MLP neurons of a small language model. Each row is named by its layer, matrix (up: input weights; down: output weights) and neuron, and shows model dimensions 16-207. Each number is 500 + 50 x the weight over its row's rms, rounded and kept within 0 to 999. Numbers have three digits each.
After each neuron's rows, "fires on" lists the tokens most often at its 100 highest values on Wikipedia text that the model never trained on. A number after a token or word is its count.

L6.up171:548464410541482495524473563508619495501548468469426526627567546631600535499479567468453579474548498552545485522540499549547410493460491422484494505496482400500507465520488599442515509517515473415528519581562464488564512571430471542416499499520515458568501490466540468469470587457489440484470483584565498485590471620463501529517553447553538490433518525504546474636491487556484471469544601541462600539585534480527516448531547462506417517492480520495533525475514535546468532493445532461546553514494393522471574515534529523489419515466484445392499475566510565492470411436550542561
L6.down171:438507496588447501566474497429456501498576460411513470519581545538436537466518500551523534522520453409516414504487574527474575521492462487516465477444493524493632495589502487536549472522428542431528427476471509429540485550507480420448464490554538561535348504551558451472468471506461504534523415434602534410529520486516509556393544478560500458427491508523443430450505480521461496565469557464537462456493563507489588536511588486543544497486534378418482520479452469568392384454603541526359506450518449530587516421572515497501455507572427486458444517471605589585530419527465562423
fires on: "f" 25, "ed" 15, "c" 10, "ing" 7, " un" 4, "ver" 4

L5.up644:522462467483398477481484519424493448529535573484436481592481608536543430489440577541538465476521475446445457444517431475443480481484474504454521533400524610535561498480510620449404499479537517552510484520435429480450431526552569502350518638434451540587506447453575529489631513539476510496536539439435416558518492452472503517446501499521511460512492620528536501528479555431522425463518448500449523600488516501493371555458436470438553399444524481496584438459507495480561517512514575579464482457449540527444478504429505459591466461484470539476475524521415548545532502516433395598
L5.down644:545571525459489382504470460459426484517559535558622407503460503481466404482472378466591441513429487524517545399560491545491549582417516496531449643411455550416472510518494514484457497502369533506518503532541613502521383506442490622532557495410440459532456532438452528433612444541481517545504496576464515476482488438566487485515484508553521462457604420493415540506510474576575488564504592483587407511539463414509434526504543484416453504509495449497457482548486450501495526554566544565500598508409480463498523551494516432419460469522523594461534541571477412475504520450601504553
fires on: "ot" 24, "-" 9, "op" 9, "ro" 7, "ac" 7, "os" 5

L5.up847:549487499532529399543459485595458471521574509431434597521434513529392567608414463472630441488497575491444449449480525509486460468514501545516502466456402578513598500490415511458497535488466580516519511472376477538537629534519490533512529476534554438583532572490555434481493523564444455531507474421490457501461501537498439421514474440443520496363489533447476484557608485477515494490411517549562553505561462483592462423448540384506523539477516537517512448521496493511449527441505398500497567558457442435413557579464563556439479549483573603461585458468452538472529439455444504528
L5.down847:386510559472497437594473563540524433479474535508550483535564523513491561447521436537525568540519470409488431579414513417499532439543538519454400510494536569496467516456381567542510520562422518543489505517524571424518416448497554551405506535516470444482397526470524496521566552507499485451573495532428555480485466507486457581497517502562531461456472541485460422475505507538533491533569573481469496535377472633501483543420554550505547544520497537557506592501461464477549387488525475547468469518493510531533528361578540508472549493509476523520452517585397389534533503440391554480
fires on: "ed" 44, "le" 9, "ated" 7, "20" 5, "ted" 4

L4.up126:460457573416510570443498575440552464495469545509488520462469590445492442414501465507419498564498542474468480559400576453537489517537486534540486521503524502588494498494442504499461414466513525547526600497513471456589541537541520579576576459508528456513435488533534528487540470516497540508413578549508513495517469470502621448504422420503519516594555516531422483474600438540545494492575476515433510470390434490530398479571424494459482454504452414537451536435611475494588509534420462589540554528553449408523597499579456353454419539446423519491468590482515539512444624542486483532
L4.down126:537577448569446590516560569431529507513469479534433455442547484564521599571506520514514515632440487420566544478411437539515553527481582494540560524502451549435430433513541456475480508555472463455484444533527506522402484460511459495462410479505430523534521460383546437502569493522539427493541529409499528563425437452476500539549544498447509472497580499537546571565437559551579524518571511521506481490623550607467552430473516510577462474531497555560487463464459675452504443510507557478438447552519492527495453529437466450487598489458543466383546519461451486532555492422502545472
fires on: "," 64, " |" 11, " (" 8, "-" 6, ";" 5

L6.up781:541355414420554542593510578513487460554563500529385377480406546542472515505457516461464498525500475522535465530496498559521522525391474482559502541518490543530562514586507460406451540493523514490518440487425431548531513516429539452563471501496367425531478453519521465419496520501471486541466506497457486605526533433426500434598560498495473498539543557519569445507526590613515488464487479512480603550441436582456483502470601457521494499516471511525488474445405572569423521483502467494517578557432475467438535459521544465510471489542587508518586519569458467500564487411523565557
L6.down781:390408520466475516474443555480497558570404487415422415471516615513457543570558488529542556463547521335448533519448566468551471418396531589577544546531488508467520465500550505489512473546523419444466482537560501498492507552510440511458555563458437569556443457528464498520451582522486522526574465501504530483494490447516528516506556548404457420406460486508473441482477534455433485506525498422544405528483477454539441458557523501469498464434479525460442450480493488522481504431597529470505524516530441464590462527426529523531448492491476548524530527555476453528546515544464603483
fires on: " un" 28, "er" 10, "ing" 10, " Un" 8, " S" 7

L3.up523:471510535503500409467512604495526512588491463503540459468503521464471490488480486529452496481518532392502508492483519567471523495444534444480514592481443488470513466565504590521498554435409526523407477531560544532446524493588483528360514515483566487463454441533489524431528511509458538462422571507541497508570451488434454504452596558449479529498412567460510631563421580544449542531510494477523512421545483513480501418509471453585558525472336457530495508463475488509544470510491457497479452590509551460480556533498586454531590473456486451382613410507529430510503553469546457542
L3.down523:531355489494432522531402433532476441467587535486420535493508613508415525401578585576565425440437469491506440613447497503512556432566446500478543468451542506454492501491511505554456511499480411410496577519597471512471496580501595453508491474464457582524494539503536511445558468537522560475518552493475505502572498446495500483468515515549575474448431426507523407478556434525511558475497547447517568533470528464497441587480564541525516543459573443411503497534532537506490548420540493511536588536539398559488421504497521486491509549559551427473506533507440506459484512419498471570
fires on: "ing" 31, "s" 15, "ate" 9, "e" 7, "ach" 7, "t" 6

L3.up551:532508532514458491515533510496524493547556434461541509539486386539533488366459485493515416520525469486516575416453524469488586392476485481447496478507526470420454466505462470517525589551497545473519462562499531409511415499484454502405473462529515482506528537364535520430504499542553507458509519533508427521528666502473509584442457489593567519489434479454456622506587494583478492524535524445498448484521586510544502460478426417600515442548454521525496492468502528555514610545466445490410402529517491517549517487377462490502483385393517465447545596583503465442533602452502487533
L3.down551:542437441502429482497450577548448433487523450556460473520477542455373503497538481517549468523510577461585468524425577577502506523502569437533602560541450461534430555552578540455412447494496471548482503448447548509449502441537525454542552545456456497486484533558460575520416528484541458569509498523527489539464477489448493432538539435533497503483505357550511511487500446611552575400543461490545542428513540421521436419529533562487434543440456489482523581429529484579480411519523493501463490440408511513528552470644559498601605543569565470540486498418475457463450487495534513485
fires on: "t" 39, "st" 15, "e" 7, "ent" 7

L5.up521:497461529594391423471504430445490494588359415499536506363502417474503501468477592573500505524591420516461437513555587459448475429493513494517435507542473587477427557587550471487490595558499500460586489531504504469553570497555498525445574510547494461494490470474485476513449579461586477423499517434477457519505505527456518553444498423468423480516469511623571500351425457458457555521454522490548541456544502385496499465513414487551512519511440524445495504422460560505502474423601589539572520450516439441495525439505451448483474470596570453480486496478574524529510453438523505549
L5.down521:488434508486528471499531375434488460579441535429561520376495503396436571501506473500484553444505495489482535547530612516570463423499566514492427439576409523506588453556510459546583472498508448491527420498541499570572520621571501477461424573424558511481565449465471593433493556515564565501463496430423498514520509451499409499440473550586497452500593522421439440552507515503573531455535562579535515463440521379504511483490478555496466474500507474511434567444518569469563543546537431404515436478510539516489465456457499518542533572480466524586457500546449430447473529522517592482
fires on: " sc" 25, " sh" 16, " m" 13, " Sc" 12, " St" 6

L4.up247:471534510508532562491488542434423562479546520477469479637547503456568491560423502477452533482584569497531494568482522451564445528567433564475533468398454412510381493449489525546573518547462410541569511491546556462527486535471460494420503450545485459459595438566539499467468459460432500487553523564560460530458548552529479561576471542583513462402449559449463503492553497538488477527429558518439536501536497476560609577463477491435522456584585521458519490458538586539528448539606461454452516529559526472525538491509422541562489480474444465481493533455444478505404455577468412585
L4.down247:502455550521497454465450434462466570478492507372495577529555557468523439451506549430497529498575494510551539542512604507494506598423479563477402449574512506577534602465492480517518453501521499524480473557527532507507476471617494491529415525549514490532435558574478360471528497472461550514506537500564521507487475381476412445442451512584486435433572573525475460483501514458542423487475472474505534513506514515493556521545498503380532460477463472493547530507455526491434469540523518551456465393578426516539592512539474565571392446568460385489452492506357599483468524522527554534
fires on: "ed" 18, "os" 16, "ad" 13, "ign" 11, "id" 8, "ver" 7

L5.up826:395503450412449586502479512456608535473489494552467606562518470514540423498440547537532487494469604527456544339476517548495474485603476510545495469478494474568545433525421541433501411534511458496545539526443560524544502533506479543484455508527615429468469526455483535495518487559472525479504548432575566482523496503512559500511484534550472562502558517508423549445493447544503542483517539459435401560403497435482480519558500447456413532519515456539516536509557500481556566375487465460610594574548485466525527555416482541502455552533511505546529502457454532507473599418548479523
L5.down826:560526481537480490586495440452519490509422480491518439491486528500513524515465503404464521490527530453580556529481520397544442532535451507449570526494501546489484504411550547491549497549449565475544493526564391504425477444616580443457475330427483523574558449522477415521431512553565503501516554508401451534453471547551435560517509565414558426420597503495616467588473480494507409524510546537527514463491561537490490505483503426570475506609598458497531550505508556445498516538511548491518460463569515479481481485502445519400532462444478505423490530494466444504506507523423584460
fires on: "," 75, " (" 23

L4.up368:437497540554466552510427444566554429516537396479526529442494476463530561483492537436457466542536524562518537444457448562500501591525500501502550526473533503457486450499492511494506527488453556447432514582461543496495599489589461488461559404436549390511491496514517484521462531479534537472438397547637515473520504489532484539543473618471447529416477556500523473625544592495469490541515479455480521511465449469529379441498525414503365446406521453526464506551482480469475483441432496601510564589546470415540444610528517602576519563464461545480486464397457498460577482455487543502
L4.down368:411478470522524508496552531421499486507526570467484557504539420500499466499431582418514523494407433491481439484496548511475529517492449528536475396474464526536533475473521527542484474523595491478525520405514506473543551506425617501514473514661555489537478640534587584401501558550550414448569484529616572480439455542537434488540491418526518534439573419485483494472496473495514446495512625506537554473478518588570514447468545474466571506458522500551469488521479522516478477486465448518544453535490516377480588474636459589450536514507548551468450434466534441489519506443548548385
fires on: "ed" 55, "ated" 12, "ive" 4, "iv" 4, "hed" 4, "ult" 4

L6.up851:547516456504451520516472480491473493475588493445559528467386439515506533487536554528391473496547503504527445486521539407539516521507545474600528489564492447536519468468405498533613542489608567570522503525467494556531525528435443407461517519485555501490509478496559476455530434458492633451474513502561477566510493483593528473507547544472555392518559502581532473492566532521453529551506510533562537419580539486474465454382497505557490419526413506485478468398573507541576507435456550485418453445430457436493502510449559596536479559469478500586474427611553463405609455574433462393
L6.down851:450454558475561498547469512509483579527544433515425476459472514544510487512573491466467561486477591391546495458554524622511589476474484501525622499486523543601480492583462555482570548480512527461494469534456539462566461511546506502464547533450511522395507371501533465519465469432486497434511498483565548506470530543531528595560524487531444516478515560444507566554543475554503475512456501543470479520488517529463488483588526523484505488485416576450448419420503551486538543460473639443531519418435477531486539596526549513393509433542605472553578503564450473462545608377449506480
fires on: " S" 19, "it" 19, " s" 16, "p" 14, " p" 10, "ember" 5

L5.up853:490413483500491416527398512530512651509513509499385508531500443554547430528505510574443513440499582515562380538453518504445475556575522457520468570497458528585506488512495378450534427417453510524442573561564405384531419498477491608509487568562487517619548486563573525450459536560524582502495458389667522438593465567552523442556515551453471575439422501556505547545512483645507494503510509502533474552447565513510479461559638500495499417532513481507458543537510534520520500566520558521555530434489568465422453534512487543526504471401495557463470483550491480539498520534492521460
L5.down853:520488593534566562568499445566512539521505501440501448518547521569420573470459491510502469495455508422435505478564443541540455376398495545512529456573531428587527500520542508551504450490449531479539433501515454515495503516564486435510487474423563496549476523438475520430502396457545450542489470521498541488566455578540448608503536593508573472501454490507465443554489496519581558414455580529479553436412569560481562549470530481508514498453477538544503464571491470534481379503517625536447578506574507565493513446420516472491455488418389515547521477545549593527427508451493451393
fires on: " M" 19, " m" 15, " " 14, "ab" 12, "." 9

L4.up193:594473523581510505513512525494469479563479527497509573476603517467398609449533479539426571508474476537544546570546521516492430478555511479510498503536479450527536470500523485466524521528454514487489467525550522510520468459588475545555547481459467503382474540507402544495530484559484489533505471542537444520546521489391503496474505427491494506473524598565501364545436469514503533485412420577498433470459515625553406468445484431520493509444528467514568566461358516567482494528471435471519478517525505520445495639501473523597432526492430473495540467490384566485515442480461453490
L4.down193:505537402522449502555501486453442567515504485459460542484485460433565484551588552503443603527430520510481400506509498474520557560523544634455501478541461578409538551553461533521424524503537499490499449391519414465594461478508423458465497440544552474572505488483443406457527450498403479450516475524520500545461578384485467503528552497551573451519480564477598567490513517537481502430469544526472473465516518463544495576392543504481423491557471524528583488568552522440436420485513533479499478530500543428449498453570522533408589473554510441414548557514485497416453574499475545472
fires on: "ed" 23, "s" 20, "ing" 11, "ers" 7, " by" 7, " to" 6

L4.up371:451499515451473480537488458577489530502568445471457472552535590606550567452479551495518396518479580546485382406509556513469553529456453498433482416505460545495552448497509532499506547559466535447430537536525477448515449470507525549466454489539384498501516530455450528444542510453517479567475502589419458547406567417444559521545464500569479484475499571557460491555513438550497503474543620418513516551534502478562484517469559454538415445499542560580530538521520569454552513563411493572462522528469554488451543496524455532466531530439559545429606454623471517491398547479552488569
L4.down371:563520589458485504554464502486440492503494512427549476475544384560417438440467545527470510448542402486534514579505483565537452461489519413542434499484527503553529574531504538482472511543582564533454480470450506471510495473492481561527565543565482482553463449591492614540440486478415494491603513549522479517524481545527553536480521497528387502453541521492408398532418439601472477506541494464460459453489455469521389450515494477447559622522441544517562469451546479470473462458496468475525598429387551506563459492514467642509506413549560491546469519450516527554471536577571474511
fires on: "if" 21, "ec" 21, "f" 8, "ing" 5, "ic" 5, "own" 5

L5.up315:608537497553579555490513577516549463507435432556482444500541538608536455492448428485471450529513460455485577416478597507617558414566524424577525516461486488450486539522489440478485532497504451482454481432490518452598492562528495524433558485481505459457452480491594476475562527530429455586450584490384397463471538490364448481507488488511455523482482494486506477530533504522493489577453544503414507447516625489493493431436513479505401454544439543415467484507428389533499516451480502504552532529536457499523423511469582437493439487496534555495538612536491444536526469562492452560
L5.down315:563493452513461536444563523548551441569353506521483420493548481538505506505454503519438460569576511494467569466492502580547495400548439536592447464504449474480553532508438481447498517457555444527459495472507483444610538478454532525448502464530522579448448528409428510502545577443539466543508518612472473576489457439482478466538571534469530495539463415529555438540466482507443447479457554525451556558440504455550563502469555560489429509565548445533450527554492549573452532445428545520479552584613450492501480498555486480451434510560574538557520567451455475521558494514524330493
fires on: "a" 94, "o" 5

L4.up893:521501523464478507503528361527526458532466544541577557592466521510453436636461530455507541534554513420517462492430524488445557430505495503485575506526510463512449497532510537576509514478478519523441470557534628575541463591435504462457569489542462627525463575547434566466515556426415543476499493520542543430390501503399480470459516514549493539495470557413515569448552551470535483435461517500431484481475461517493504496569457515460432511464428531445396388445597544508526571503564466390533482522504476584543477487409501509484549534555525458461428441443458491566465484510544518478
L4.down893:535465504389573557578451528529503443553534447553503521586510536489413580467561489473474459499505489578464536467504458448546504488524449468530525421469444551501429583449554433504529538484480439454521500501563473523473461466471508460435574447513521520488444535435553599483415505516518389500534589442469431616519529593456500587456518468437392519462611506516607589472461626493497398528477411548522497540574625474569493450458569477526535486478461533483516492558519469549523487532506555450537423560428503541556483520502461522432556361502534510483423512572407459471513535543548551494
fires on: "as" 29, "ug" 14, " s" 12, "ake" 7, "igh" 5, "ix" 4

L3.up13:567432452562455536357444425521590410530485475408513477488482452561546640479508534453552528410503493462510413388485552451472496438510543481507444536499417469564425531468467588496451542565523540453436499570481510568476555505492421435447574479512564511449512486494513426546453511480460503476609612562494496583537532568540531644499489468474526491520517465509471444551431482501387518531572488524446466463527477523522401547580458486435461469527535505548554451566430555478545538542538482572517516584562552515581479618552561497430490514489564466450534475549461526461465463554485547524
L3.down13:555535524427476503512481525467493461461501575412527451491434531510551445446578446480504590527495470490486538563552484429517547528533494511489533553491524546518583522487535535499528463571506540362420473480467461499523490536582548451516381553488557504465542457444517417596563561463511486474495520511521509548463460537570545605393471468537541506438534490559440573491604608492482404485499490458499469578467491415486455543406547470504518459437449516446455483509498514428489446412488512420494468439610454536542532578416475449496511567484549447481552469441454532514526517422560476420
fires on: " J" 41, "ro" 18, "J" 9, "om" 8, " |" 7, "|" 5

L3.up747:599509508479518546455479498436512529602508460546522442570435548462499483492533466531486542445570541539502394457568481423568483489460512441514518417461499596584472519506474561498543500490521583442445470531473479544345556534526558582511453533504555612540534464537471517426540385492504499473501424515599486533479489514483588437466463586393585423538594499513532574520546415508421564587448376517533428437525505483468496427460494476528470484513430542496471452559533529467457463558492577529585513462478535489526583580454551506463529482444449514350481445483485493423491488594522619475
L3.down747:602491474366450523529550480524581448443506344431490483567499494589522593459534454555381604474471516492467546478519505531507540528602547486499590471545492411465557572466499511516474505508517535467472490549545517479524434530519480499450515464451588514518390504560420505473567443491542516438459497431520480509511552534454476521672553534449480515455547448493484465516592508534496412368452489497502405466532504509421578527550534507522473455448423502541467508508502518506495457455526511496517492390462432534474465574520574511426502481584456548445432510498367512489537580513525470510
fires on: " S" 28, "S" 16, " s" 15, "om" 10, "ly" 6, "ord" 6

L3.up517:513442439589408506502519526415445525473540502592446479533493571607533461494438526582486567451553451441495494465459437436507485454470429507579428482451601543552519516486466583490464497518559539485382517614513484503465451500431539408529554457510591435430449484595522522488566416515507425467557509515451472516479545617491463487508474609467475533458422563504463410522493477541499502391420545486461510512484570451495522468464497501533450565567626522447526499579522504508553498478499571453584504516546545411533511458534438503518551476409536568511546552476544564509494503506442485519
L3.down517:507521512489514575440458490503552507498482476459454502561483484433518540483517543480455514540559388388546501620538591485439465531519521497523599528490465444465540532506468462526567477442582401430460520441525521487490437472538473402504413481422498436414518430562469514473468490461585509603468464502495507476455423543529488615483572456414508471484611526502566534479503566439577538492481507433618505628504575451454616544468574524477528656528493535495509548458584481479488525498459442499503497500683517522557436396363527467553504462474518527502516499545474544540466542518534544443
fires on: "t" 22, "ts" 9, "o" 7, "ch" 6, "ing" 6, "es" 6

L6.up666:499429383527424487507418542522522423539480514476500525536451539477472536375460461570460498512541514499470466481554536429526544528453425586382635458517530465488547428531491590454447480468494596520545539560464545454441491459447479481589470531573458496494502484500464472495509529440493555536579510518584559542492505576528461461581507453478561370497445570464472504487448564601442602498500514532453496581515527464426451481444548398507510456526457563456504445454552564488543469334526399465450514486476528492559597486517531513530493528567437504487485414523482483484519433484462615526
L6.down666:520521570417506504490475576584492510593425526551440443480487471484568516631509412466526422540476565502528521579479534573475451485505496474477477391580484451487468499511588494527535500448464459499409509544526459508522477434511471421524573521430472514492455484469559506536534531571534478421462374541563449445494442585479658505464472474592465515444465454473520484489400551442499534538463465440475592478464417431533580451574494593454491502501472552447520515475497544574384560461528487547552552522440400527488584572517452492464421455534507557519551471462383482576499553498529465551
fires on: " Un" 19, "up" 9, "ff" 7, " V" 6, " con" 6, " S" 5

L5.up634:486526514548509548565471612484454525433532543538471545474486435519521460500457434490550476499545551523497445490520571527494577482509495598530488444449500511478525501442471537428508519523481501486508484518539433510461472534432500527522441587501539457484443507413391413507485419485375554440413498517480503471490511501449545491539553473522451532477498527483605588413543543527519477435489457542445436516445559536445399578370481541521505485412481400537444466417572518481490489532480421562539569579515525495467473492571519443527454522578513534550515550529603389510478501518510423507
L5.down634:588502544539391422443506543447386477412444469516598576444518551515571565458527572533548482463481380556492500564535453489488425432482543476558570520493512496507512464501502512524518477470555438486445512483554503500459456465533493510477516528490546434581499444532456460593499545536429569547518504436451490477452513434491491412510522563395548453416490464476402470567554590447483539491606517519469533476511478438497422378548511481533490458554605495534553604498506499472513522457523620466508617487496427512484499538526512534545495570560505462516479486461477527516436513445446488515
fires on: " as" 28, "a" 11, "ia" 8, "us" 8, "e" 6, "ark" 4

L4.up991:472555516620594430472386471479585493416552538480462501604470516448545521505531516531615381489461562541499511496447472511542471458580575511505534427495389606477535547505525471500491493477580603440530585491550507545467526507461396511539448594528475531532500422492610427542398521540431598524503507547502453492518489472510424509462498560605501550420409445519508557470540474535535452495506458530416466494540502557540575506439501497457511465572464512519497486496369494482527528464543500540445501471561446445487427548415524494547467518529515475452514479447423578491518475545482539437
L4.down991:499577500520465493569526540459506512496498615505518554491497515484517483481446578555442558543497470508580515517543398507483468489528489550487469445539540604512432428500551485472393498466523576486413516606448452501454583533483434562490515493468474547450496451598544492516456512458573563473457507477541540636439602392425580525470507403550485539492489512520442471500566606534561442547389498427455475577511471551457580472504432533495451528595440535497507464538429500509487445458429518497579517384598497456475491459538503580532511420478548484414476484505530529416416531495573415448
fires on: "ed" 46, "ant" 13, "ent" 6, "ab" 4, "ing" 4, "ite" 4

L6.up281:479537540510526536590491611474575439524582556631523528565450537488460520485443534510484515462451580468429470582446540601544473577508527459499524468548478507450511527534433392459559494500544497432443540531481463482542453492437552440440514530573470523513468383480450496539362459426562520517428573464529506506509587459455533460447510368519526483491501424499475554451529466471464416484450466474453496452571549450482528515466529376457484441512427576473438536537470392554578490454553589484489589521540455504531516535495519477450491479532459536487501546521468522507432385519490501450
L6.down281:522448565440513504630451467450439443473526456508507575567436606490452458580425520493493493512557479456557527552518551437446542604499449549467436507465419570468573538400522468453511510508567588483443532569529504575463544559500465503351548526440523487546505530590556471527514559497425560516452484455511459523538433478542518517434473524564618579498479427490514470455542467498463431532522479584490472534509468479498532433434441571563504525530469514492494510565498606468506304472464506463444532461561540479528529399531461547614511594489520473481488522520490451525548571587509448433
fires on: "ant" 16, " Ch" 16, "ent" 13, " C" 9, " was" 7, " were" 6

L5.up671:481587505482510509473428566518525531416533471388520479522471483509494473550574502547483570488533490488470495483477483440422466443426455579570539465471432414476474559472546504426487425470507589494426434412432487513523578539503492473511561526591493557489454583576551506525408489368428476527540555467510503491531555538356486523475534511464536488516431433490452446612473545514529517507475549465387582541569499449514442516434518543486515485498545502576602514501475520502527523450503404530523467472502424556520437402580547508554517399436546463494494539419559406595544519493461506579
L5.down671:448471499437429543497489508541473434512483473458490480545592489536525579522473455530438494443550537483427472491502583478510500476574480474608472621504518475500542613534467661419389526524514540506494490510446527522530568472508495642406519457556557507568574512522551515431491517507459523493493587481416482554449539487509519562510553494400514525461482511495455423495502565460542525502543442525571587539480543500555476505440444476424428519573509543528486525550484486504454513530428587419488502515543523463549480429468444537633451548407485518419514564585498417488459528531466543439
fires on: "a" 21, "o" 10, "pp" 8, "es" 6, "e" 6, "y" 5

L4.up128:431516575479498551536427457532511584552436449615472506443508415520519567414483639505456535511518569510482537490533493536561481501514529527535510489502381513453538520433412491568493443466539420465503513495527525444483429518564444489463492624487534442366559511448555464570437565478458598519483544563460396482527472561599508503561496484550515486492520478589487454543469542531474555438533471484523571568506405546555540527396451496585585507522481482483605486526446474551493532411574474535509613494462445423580523490455357526441419511461535452504532506576467469475479487524595524517
L4.down128:559423482463465470502487478540527514508561549503413459468536465517463555421520532440428635585475496526452446599519453487591483530563512564483427525530463622536482553468520553512495433522589427495581499453534452483502480497530470413492516546526538466539501487517506482566531425475485465503482537481434593493510453504539459472483525514425547507460450435472468485587451474514505420528547409438561460433616478466379498506462633522516474427524588548591492458444478495563526469498490518582444571546505548487447486494441451509514624560452461451505503542572577460530403506566529466453
fires on: ":" 19, "erv" 9, "pl" 9, "qu" 8, "iv" 7, "u" 6

L4.up106:477520602519441500548470582422600458484490539518460571557530477439520400464494471538558512508513445523440457433511479432543410522488451488560507515370518489438448506540437556563540560538471503633511486633405437519513476516521485517437555608492369534514508442447534580490539561535571516566516480466445415568560460466544478559481456519520525476523505592444434588497484540522505490516497509475527513459518536565578476615408507512564546456474443343573479465512583526508465409478578533565504489414504471481435515428421534537494535539489456560506552440466468447488444487409503473489
L4.down106:514511467498449472505578485433567510526594493494559483513459568541483432508503535536531432552430490466498442478530488482523473488490493415412359568447483380502511505548524493563467391471443504509493568470514515508604496560497516499610520508485541480537530556556412520533535426615418498503412515492541552549543499495480399458517439627566587504487476481512542502455420479455558445469612492515501518516556402515476465564474501421398490486494554481453528520460504476465538530467434561559508469501504388520491501602516499431507472441513508499464416540545544400537477560516562421479
fires on: "t" 39, "," 28, "qu" 10, "ac" 5, "-" 4, "ot" 4

L4.up507:631526451617545553572406517580546416493579430469495539463503537462567551463429504451528572532504450478529399469436463593533518448476552552437456394483440429553441455518584557402488495544591420534521438560513496494484509535427435484510510520426503516534415572583554541463518562486454450478444495479573429450499502548470473522567561465534479486513442574499504467560517417472508459524550537491500489475458466549506518464549549506474496485470564483441463615479458492468561476520409456478557524494494508472432606530549566475411502487490539512519582522471411537491542487466518541472
L4.down507:515433483513530538494534511519533573532497489436602523601553572461518470547478564425438444513482465490505471567569532513623512480532513550552475505465482560460536427504507545518567497506462530436494482463434487485474437517424516571469408498541520428568569574445521413524514491455481483483524493498542551511554525541475460536431427549556548521542545440505403479565459532432575446474522479482508467546486526503499425456543505475581498532537446522508507529454515474550509596551594462518542559410380452479524468462584480477501509456444496498563474468598526517571465517569515487390
fires on: "ed" 13, " wh" 12, "ing" 10, "h" 7, "ide" 6, "ult" 6

L3.up836:420556455494516549554475591473495454390508523632501543524500514548557535524489463389527502483509485381495520474442494629482588467506375519519560485560522446457428482463519491502578537583524466530490508564473462547536459527451509559588501482480512501550502459371503494435397478485478485541517411496574460524494559427451517533425449552576528493611495452449577611588445555441399488489486437505475439443558527436509431493512462514546466514445544489581560483488394562496535467517496481528476511496543432537474422419515534420489520491496576542445486605532556419526499510492442442482
L3.down836:573517552482455504462510496466507499580391621557496554433497531491446502516439463552543459504509473579509527483556472473511524435508544487533475545421547481593532497530433533502466490459553553474442448459508546409497528397445518566507543459518434546560482548461374494520489525486572511469479578551513499495468609520511557505468471509466482401498501383483525385462432534509487539510480483571562466481493472450539559478466497495431466559600562524510434505503539445456555493504487509460474604588626541468513519504596477449525367610469572515531433572572532428538486529549522526490
fires on: "a" 14, "s" 14, "o" 14, "ot" 7, "ia" 6

L4.up166:424569500520511380594493454438471441469514452520596616410444564559487519522507540545537395498506482523448483441518504442420552487534495458432676468584519472606412515498512494509512486524549558479535531443500575560519502590537477579469513425481515425490534466557472541455460484560526540565532508547511464488481444540504488432525476508497433538471486487511541430519468488592512476574570598561513470429520485501478546440504434498552463482461527438450551435404501505532475446493524575584553522597534556598550429515482519478504475399516474572469577445523528522461572445476535484460
L4.down166:537483634542529574515481507504431593535490493508525503427427504496572677483446414522525506461515440527560532507479490494507456465508527613424519506454411497498576467531584470515512524522591461492521465508501466392575522462470450535525440467447502513488492424542457468491487506493550506544537485487473523464482462391567459496485559629472383552507434488543420462462476464549548547519494397514480476460439495486435541468505521543426381387534483471504547478445537537422589409460572519506568406480488529548486623489448442502534504571463498496598536535509478510450556487487511423526
fires on: " sc" 18, "all" 12, "G" 11, " Sc" 11, "s" 10, " G" 5

L3.up451:517580568501476530503461438490435617435494450434576501436424511594490480578561531524490489476539432466442471489432497412601426506442538493553441552539562542497496470488485489595542493485500464583396478491465459509447486477459532538474508491444490497500586462477496510519497477446498562438471519532519471536609548472566510495435433526569458536448456472495424536503473510400514449537496514544562493619583480527532434476498553404493527490568457418540556552541405417538523520479507449551473534460438442439540516584552481447456511539465588441496587427546519463449465433584588568455
L3.down451:556505497475524555521542420524476522502443443530473474456514475538460546556501498588458561579499536542447481574397371379469433511499414521506475517431537562483533522439495497559512504480555399560538529486445452512527373536553493501469422549441526469415524482556574509484488534481418444429493432491472543549496503526652542405479590462521554469461536445533408485513502482520473503492532443507544449485562405517506539503467426466486421458420502523520443565431564467509576482453458540514606510522587406624428501511548470521468551419416505525494478474523538545403417475476585553495
fires on: ":" 80, "pr" 6, "el" 4

L5.up19:457411495534505415542528541492557513556541597491496550494532500565451484542445543465619588518570491532557547481581427550521491479457455495530455419459472438522562426485540584558538523551442549486473492527586547516491486424470429480572560580612505511395478532459471501484490498616584511410493419581456464510532563436393550471572499512524502514524519527487484467492459450545459545362506559450507491479599481473480523531468505493370557491619429489536453480454539522478583428513444436473461566480536441521554421576504570527496438536523462533520468470469413487587516481515456576556
L5.down19:568493441511484647443499487533484485456548511440566525607536469491512398527456490472472478512483532541533458509510567429531454530553438543451472519494390588476510490464488628496488458421563497464483438505469453539548547526600409520539450435458549521519582523460568508517506490590499520553524509511499484507470407504456450528487589516518600518417431551477570421428561470510464541422589549529515519449497465564421452534434533492539538492435498499514528514538562497495511532407441641493567536544487466524422475464490496572394512492478556550419497563425537439532488488555462546510
fires on: "er" 16, "ers" 10, " to" 10, "le" 7, "ton" 5, "in" 5